{"qk_norm": false, "lr_head": 0.00573, "batch_tokens": 32768}
MLP neurons of a small language model. Each row is named by its layer, matrix (gate and up: input weights; down: output weights) and neuron, and shows model dimensions 0-191. Each number is 500 + 25 x the weight over its row's rms, rounded and kept within 0 to 999. Numbers have three digits each. A neuron's up and down rows have the sign that makes its largest values positive.
Before each neuron's rows, "fires on" lists the tokens most often at its 100 highest values on Wikipedia text that the model never trained on.

fires on: "ed", " for", "'", "rough", "or", "un"
L7.gate400:510515484527459496517496488482499504503493491495543490489529531507472444516537517539488513532492547494490530508468499487504482487487500498506467533484487505501473492488482449520450535499503477469495478523506497462499487504462563525533495502457506509512517521484513499513476492533483515523507505517501536486534524473487445516517471541563542500441548502457504518488475507495476505484488507494511542480473514517485471471493449476546519481463515475559514515475453512505494532484496487488542502461499470536477540505491538509508541535508520500497455491491515451508487506529488453492
L7.up400:502457527488466471512531491501472460476493511446512487477502484522528515498469474510475488489490511526544511555507509463512522514487476503467537568480480512528510502511486490491494499519523519468452513507482471460527481514517529508496472498484499478515516535498543477524447500506506525494506504480465531504478485492522487519491530548496483511506513503518436500464532492496477516532503502485557536511495475509558522497462482529499468499456523506500535486479520481501533527500508498501514543485497529497490523459485569512521557473508470519521469442463471521481520519505484479460
L7.down400:499516529491486493524495522522488514531532501480534522506508495476471477498452510515521546511536478522483449537485516515510495511495471463510485492485495516491525505498463507498522512487468509472544500563516504478489503519512480517518497516427477531521465502468523512476487503515531478510476473539468519469512520484518486471498502530509468524433497513471474482535473523507516477423517506509493525495487514504476502473516410527570452553486507493544517525495501466508524515493525514483513525508521513509465504503522470498520534517511510488469456497497492510490518470461504463481

fires on: "em", " up", " born", " appro", "ography"
L3.gate452:470526517492533516501532515493487514491489496538507474509448554514517474496509510495455523519500485483532483502524461519524448498477509531492489517545505491521500497438480519454494483493525470503480500532553504534531480530519439473495502530479531477497513527524509473490481507478504494454482507524491502478544487458527518524466541472501482444461529490496492509496521521515454525514536505444492465470508485465505501489497502507500494548521500492507509492545509524473537522498556489510505468481501505493496514465526474481476471493479554491494472455509484479515491501516576492476
L3.up452:538518481492503504468490497490488492526507508500534467481476531506549484543464478504524528514522495499499526490536490486531501500478491514470503481538514439492451486479505493475495539465520508494527525493489528509529524488526461535447493540450472473523521537493478515510479516493498525484492488479510528478486504484509481504517546518528473478516517466520516516502491495485476472532526544443475512532490508447455484490501534432508497512525506510492504508490533516523552454462471517541496471524526524477551472453490520467512491498483514502484502453516488497515523445502538474521
L3.down452:524501454483538477553523520462468504502490514477482525466527495518523494478506497481510465488491533497517490503487501547503467528495520526513527511498504492441516528456504484482489469557533481498505506466519494535510507498499519508452490506507526511461491472499485513505511530509497495432464483482492548505472501467544501494498508520490523528458485481509458494488504497509504473494554479525471474522513465537551472480481452489496474493510493533510487513508513500467545562499516487506552421517536523500510514487526537531487479499472512500498452457513532529520511491524514525467

fires on: "x", "ven", "at", "ad", "d"
L6.gate261:462497490482520451492496485530502472516547512520543526525501503468488472465438494517503548500521485493464496482493529467471489500512513483509473529507513490496499524498474460490514499492489530519553587523519510526519483480500495473484509489487523516485530528531469521521477520497499471534517507493501490484508500555539497489501536487518494523492499511472485538488493491466454564521489508475481471543497490483506519511484499510445569464462503482516510446518509473538514520477467517511477479483512465478526511487486505504504500509470506513543548475469507471479517444479506463535
L6.up261:548495499416486503454511485515507505499528487521502493469492479513514528463523515447463503479477503494521484505486500507506496516511512455492496535494490507487479478520535487485450534530488527474490511505519553471488510496495488526482497507542551498485493498537514512532505509524486492499497491514499530480509522531545461525510500490479460531482500530488514512507526509494495517571558487442526535487506540456491506512533475518494536515505454481498548493441519498487471516468504479492498476506468501521495529431463473490490479510528506471511483505516531432467540503497498523508
L6.down261:509518477457482528516540483519538481516480473479485490471472518537500541484523496470464487475515503502502512498462517504489496504498489473466550506501467520498559526489473469535508497489500460491536494453515455514529489531509523497507493514494474513503467512459476529477472497503519476503507502530490525516425542479491506478467522474483491504435542521513490523506504480481489482520506516507547521512466531509503461497483475551478489527521508542513463516510523513554533513491496511493548504467499471539455471491520458500483510550471479516508543474493443475514502495513526493542

fires on: "l", "al", "N", "ed", "ts", "L"
L3.gate432:496523490505488503496508472491482483509454455487471491513487516441505487479515522523437516525502517505533473498490496507521544515471501470517473468507497540531463533560540482485487495472491520571514489508501483496491485460459523487515518578523525515476483520487514452457515539461524512501486510524479527455502514485496530510503481463482495514536549517505529509519465531491520527524514447516517508502474481455504530480520488513499476525493494509490497509479502508472527513468539436525476459470504513499561479532482455492526511520474491511505505506486516503499467496500484498534
L3.up432:505509499461468521490511492476487504487503480442492502507501525547498492510466548505490509486448510524496474528490461512498523493515459426496514533518493532489541491528509540516464521486541478480492496525511490526503523484508513493479500498460499542485488486497501492486483484517504498514504529453469529530473476514528514518522504481508503473502518525569497507485495495508506461412542449525520479503518547504474467473494523484553509487502488522519550524501461473520500516497529444534475503487492449534490477485492452516513485474471520494496519540515512497553490518505501538489
L3.down432:478468480481494504545498516491489466476507491504468493516471477510497505428540525515513481474534472466520498513483501499488527489509481501517519470476453540546528530495515505494521520486452525550491554556520484508542531529462517537489457475516498497496508512498486509485507518527476490503499530498488464481499506494547521468505476435486508494526521494511503522456467514505531531473431451509458536468485459455506530525503528541522464521489522511498500489486510516497491463525479470498532479470484480484557475506508481498489472519493482498510526497533522526482519495489517475536

fires on: " of", " for", " bl", "ast"
L3.gate501:511505527458465502521480465493494499501474532487499512497507461480497579496474526494473509497541536521522500541464508505500463459486483537509489485524452504481490530482527470471526522518507515496490507501465502475455478539497523478521524509477489488537503541521544501467481436484488508518508533493521495517489502562484518516515504494518473499526528515469497502499502540488496500508522511489481498493507485492472470518522485486456480483487487504478539564516494513530472478542541495523478515495531499517519524425503549527488422529498468487494486526523477500460494453528510504518
L3.up501:516520564486475497495515488474491475448489492491527516505565484496499506458518507486478518501545518500520481465451527522521501495529453522506518518503447497492507525491482527484488487525493490466507537474453542471457490513477542442540535540484492503529528502519531542508480506466448464501505540487473475519509513507473505546492510491482496485494480509501542492480485527456487513509523509528476518521533526487473472521499488522477445489511524488516532497501478490521480447495559461465493475501508479511470532481515545492456486496487468493501475501494500498474508490537500531530
L3.down501:540498555502505462526521465517533516476534464537542483474513471512496544470525503478541494496489499485532520537493478498568497505460492515522450518501532466483484508513510470509515492450452500471500526524529482471499480490479498477484535506509455493477519486512487516486462516454492507516509497466519509531463549505516483478493471526485468507488517510458512517489489531478479486449502514504506515485500462534497493455535527509508512525508511488534479508485521469465495562466522477453529485473501529515551526507557500512468494520451481492507513500509477492522481496538524528479

fires on: "ad", " Ad", "end", "ind", " add"
L2.gate437:456457470507498459531507539488489517491482547506454481460509509475493528458479494545508508492542531462492525511514473503517489514551497486509500531482553510500485479480499495499549464506485544511494506535531471507476530518530473491509522457525491494481495532532496513483468528485473456489502517492529537486529508533513546467472499500501488494502466485480524483542489453457489535548497508557516503499474476516508496494495511499512509511491479525495456469514520468491502505520516476528494507466420549515452530461483524513520514513463471517515493467510526485483490469491478530508
L2.up437:460470524497488461517518561508488482504536535512489508465458497477504477475510491503561498501536499466488495497503510525503539532510462477435526480514517467494481508484521527491549457480468521501518490522540522494481513491525497511533525470447479531508493525497501518466516499495505504515517477480511537525479495519536514529487526507505517496514506486531533513478479430464482505526495513542496536469523494511473498491474492466508524544495507489488485507531500515479502479495469460503511533521445494475492528458458541507546530511472450496486510482528560446464493497516507519497
L2.down437:500489463471541496483495460529527507463531515494536496504514469492551521481472487499531535524492510506531478491510517490490516499477501460467503520492537515482464497514512498510469502524479507535546562528507508542559465466533530507499511485486525499486465443502484492478532477441452461498482497515529505510457473468524516471516523478495527563493452524510516502495470470512498474525531500519536498492525509531503508524509499499473529544497511504461489497485494491546525484481472516506506533462492460507521531506490487485465510521527496442498528493462524447475477491509469522503

fires on: "l", "ed", "up", "il", "ud", "un"
L3.gate352:533467537498469491496474488481482444501525507516539484478530515463502473499488501572474515484503538503477516475526499542526475540502535499462515493517474522512450534485537493530496487434502499506514446506507488507519496515517459502512474561443450482469495529529493487500466531463525520511496534493479523474526522488518525507500475505510508483505484534475519517493506513474503528458491513467498518468484455498497543528488519549525501523511534533474470459469477486487501521475485492497533506461521468502532522519479482487472508484461504530474496526483520490500522527492529536461
L3.up352:484468468499469460524519457500509486473546484482480444468497463533523491524458499502505505492508512532501499483477515497487508462472529484525517467506466503512540488497508508512459499517544518489492517461537525511493488521541494525504496521501475491454487482437529499548495528499508499507469517479460505492466500501500485468514556467514514491500516529548517472530465471492475500518482475520487504532467482482533493481526476491513498534497534508483509507449472545526479536477509467482516503520487453523552485489460514493469485490498495500555480525510485506491570484514538454459
L3.down352:487511526495514531476475512488496520505483493466522516508519497503536513541510505523557503473479475554487469486532448451529489521497442479491497513510497507480496516495496521555528553525508522500452539526443491549478494482479483496499486488493476546506474538497511475556501460534503529509462472527478504493552464505433474489507471496448507488507506486458479472503541537490476512486486477540520504476524528507512506477500472459531505460541491523547496502490463498501511538498507523505467484459518499512514519494507515527489470511486473518510507508509498540511509469472497487475

fires on: "ast", "ake", "outh", " North", " County", " of"
L2.gate287:496458506507523506522520480499576502500476451485491479493480464498483510498506532459451528521550475465490533491516535508495467500495524500539482497463486520492484505452504534487533541476530480498478475462498500501519521541474483513502479499491470475492463484463478498525468514503477470505534508530514431527486510497499486483457507496468468461491555550524496541501537506488499500490526507500509521487503473514510512478498507514470506550501500507515527511523508514504512493501503492455503467517524538515482577493505524495475468494524471482517523473482502483518458531569475457518
L2.up287:510462489486476468546472491514515516474498491520519523539506455501479516498508509479485531505508490500469437496485484498511502523451479490506524464503475458504480493491496461506473484457541535489526521538510539468477546557488479473471478501488445496485488493485534504484490508472497524508515544483483503528479478496511508516546543530473499480483526485519519514529488473451523519510516526495448488520484501523495505520538506507509476495471517480536517505478508456469498515506534488506470483473469549577478503484532515528502498501487525533526516504486495448505561487550477518457
L2.down287:515508466459477477499513540495516533504511485539493510451498464487496512480488493536531528480485515479514539493506486486536514483516482536477532517501497548498491457489509493511506499458535548491494501472551514483468509509461482479532495485492490459506492508523494544443512536529504483482487490492511487516473500549476488471485503486499466484490478461515473504512526554453460552495515535513488517546519493495509494477521518462538509503481451504495514500512476491489524485527485454487473513518504478512569500521590534531469457481503470466522530515499501506496473520517490471483

fires on: "d", " Ad", " ad", "on", "ad"
L3.gate324:509473439519519512479503514492484495494481513526438451512515516468533508489481480476547512479497485521502499537496515467497532481543451489507485507555492476484496481450523510493522484543528469527549521540512516499525485501518497539537518496462510474459476489485455509465559485485492485520503515495508541464497509495519474493524561488530466505520504504496507527472505447486546535555454516498508501483490489510521545481492519505532486504524493492517490460522518473482509457490476506551504483472473469515520544534469490511522488516501487489490532502490512471504484471494459517468
L3.up324:513488453503480496473504532496505506460514504512461441548512493480520501540467498510483536484509509481510470514487496525497548524505491458511498500509482513479511471461495529536488496510525539519499537534519504522520505526513474508525559486490514440494486477512500509518556483479499487482471479489507504474504497489473488505499553526509478501545491496488480507480478459459533550551477515486484522462536478481505541476516479507541512509529494474512494485524548522519503424468478485486494481469457486507523529476500500493464487532524480477536579524498540491475491479480493516508
L3.down324:524492472476494496523461505513501526501502514483465507530468527484493486472473519537489544519518484502562509514525544500497496513472448479476554480484524518467542526486524504530540504481468475543487526487528473490492460507524439495514524461510519478511480531514514531490525444514463479466496509520501520497475527472506503510458516456542505528457483493494501540485463441517499515483498465548507529491510523524511531508474513526510492526487480485511453461496524520551482509487505497492489503478451506475514520501515490497475495534555501445499554490500485509498493471468495490478

fires on: "d", " ad", " elect", " rem", "ant", "ome"
L3.gate305:530499504500486522488511525474488473507538502524487498494503473503522524514465505465476493481524453519486528529495516486515481488554467483527507517527515492488485518520537501500511491502508407482514489479492473488537493471447494469514492499509503495471499518486502537485542458499523487470535478500493530518491464531502545494491528505539471534530506505538511490492514503487509508529534521570494501507491513548573487475525483503462518477535464538483505518469476458483479472516504556488479505468494500494547510540462484488473458486517547487485525490517497478469485489525470456536
L3.up305:482481481491517522468524501526470495471482481511463476511477505519490456484486512494485548477508496507513482528474512453589506499491485491513519526488470518522507546486550472471517513484511495523516551440515470533526501509494495482466467486499506495494501531470491489527530494464545482485488486499511522506462540495504524487455506534479483548508531515505497460459572549475475503543486528523497515493486486494505499495482447544458494493510465494522500517508482476502521488531554483525476513513444523499519514491498463489535491473482556502489530510496511496482469510520502463507
L3.down305:516477489516513504468493493491524549489545496475486473526510527477530517498550514451488526469537502455518532535470541503484481506435484496479506534524510483500502509499479487472497527518525490486510533474508509502495481495443489510503506473501514505519471521456517483466556514498527517418497495494537506526477492495477501471476476505543508548549508538477474465473472469490486495471470506512519503495511497522504468501515536474523518461510478505495473505470528516544555569475542500478470488436464529493495500497490517464489512504492506493513518514483506530488475511496511513543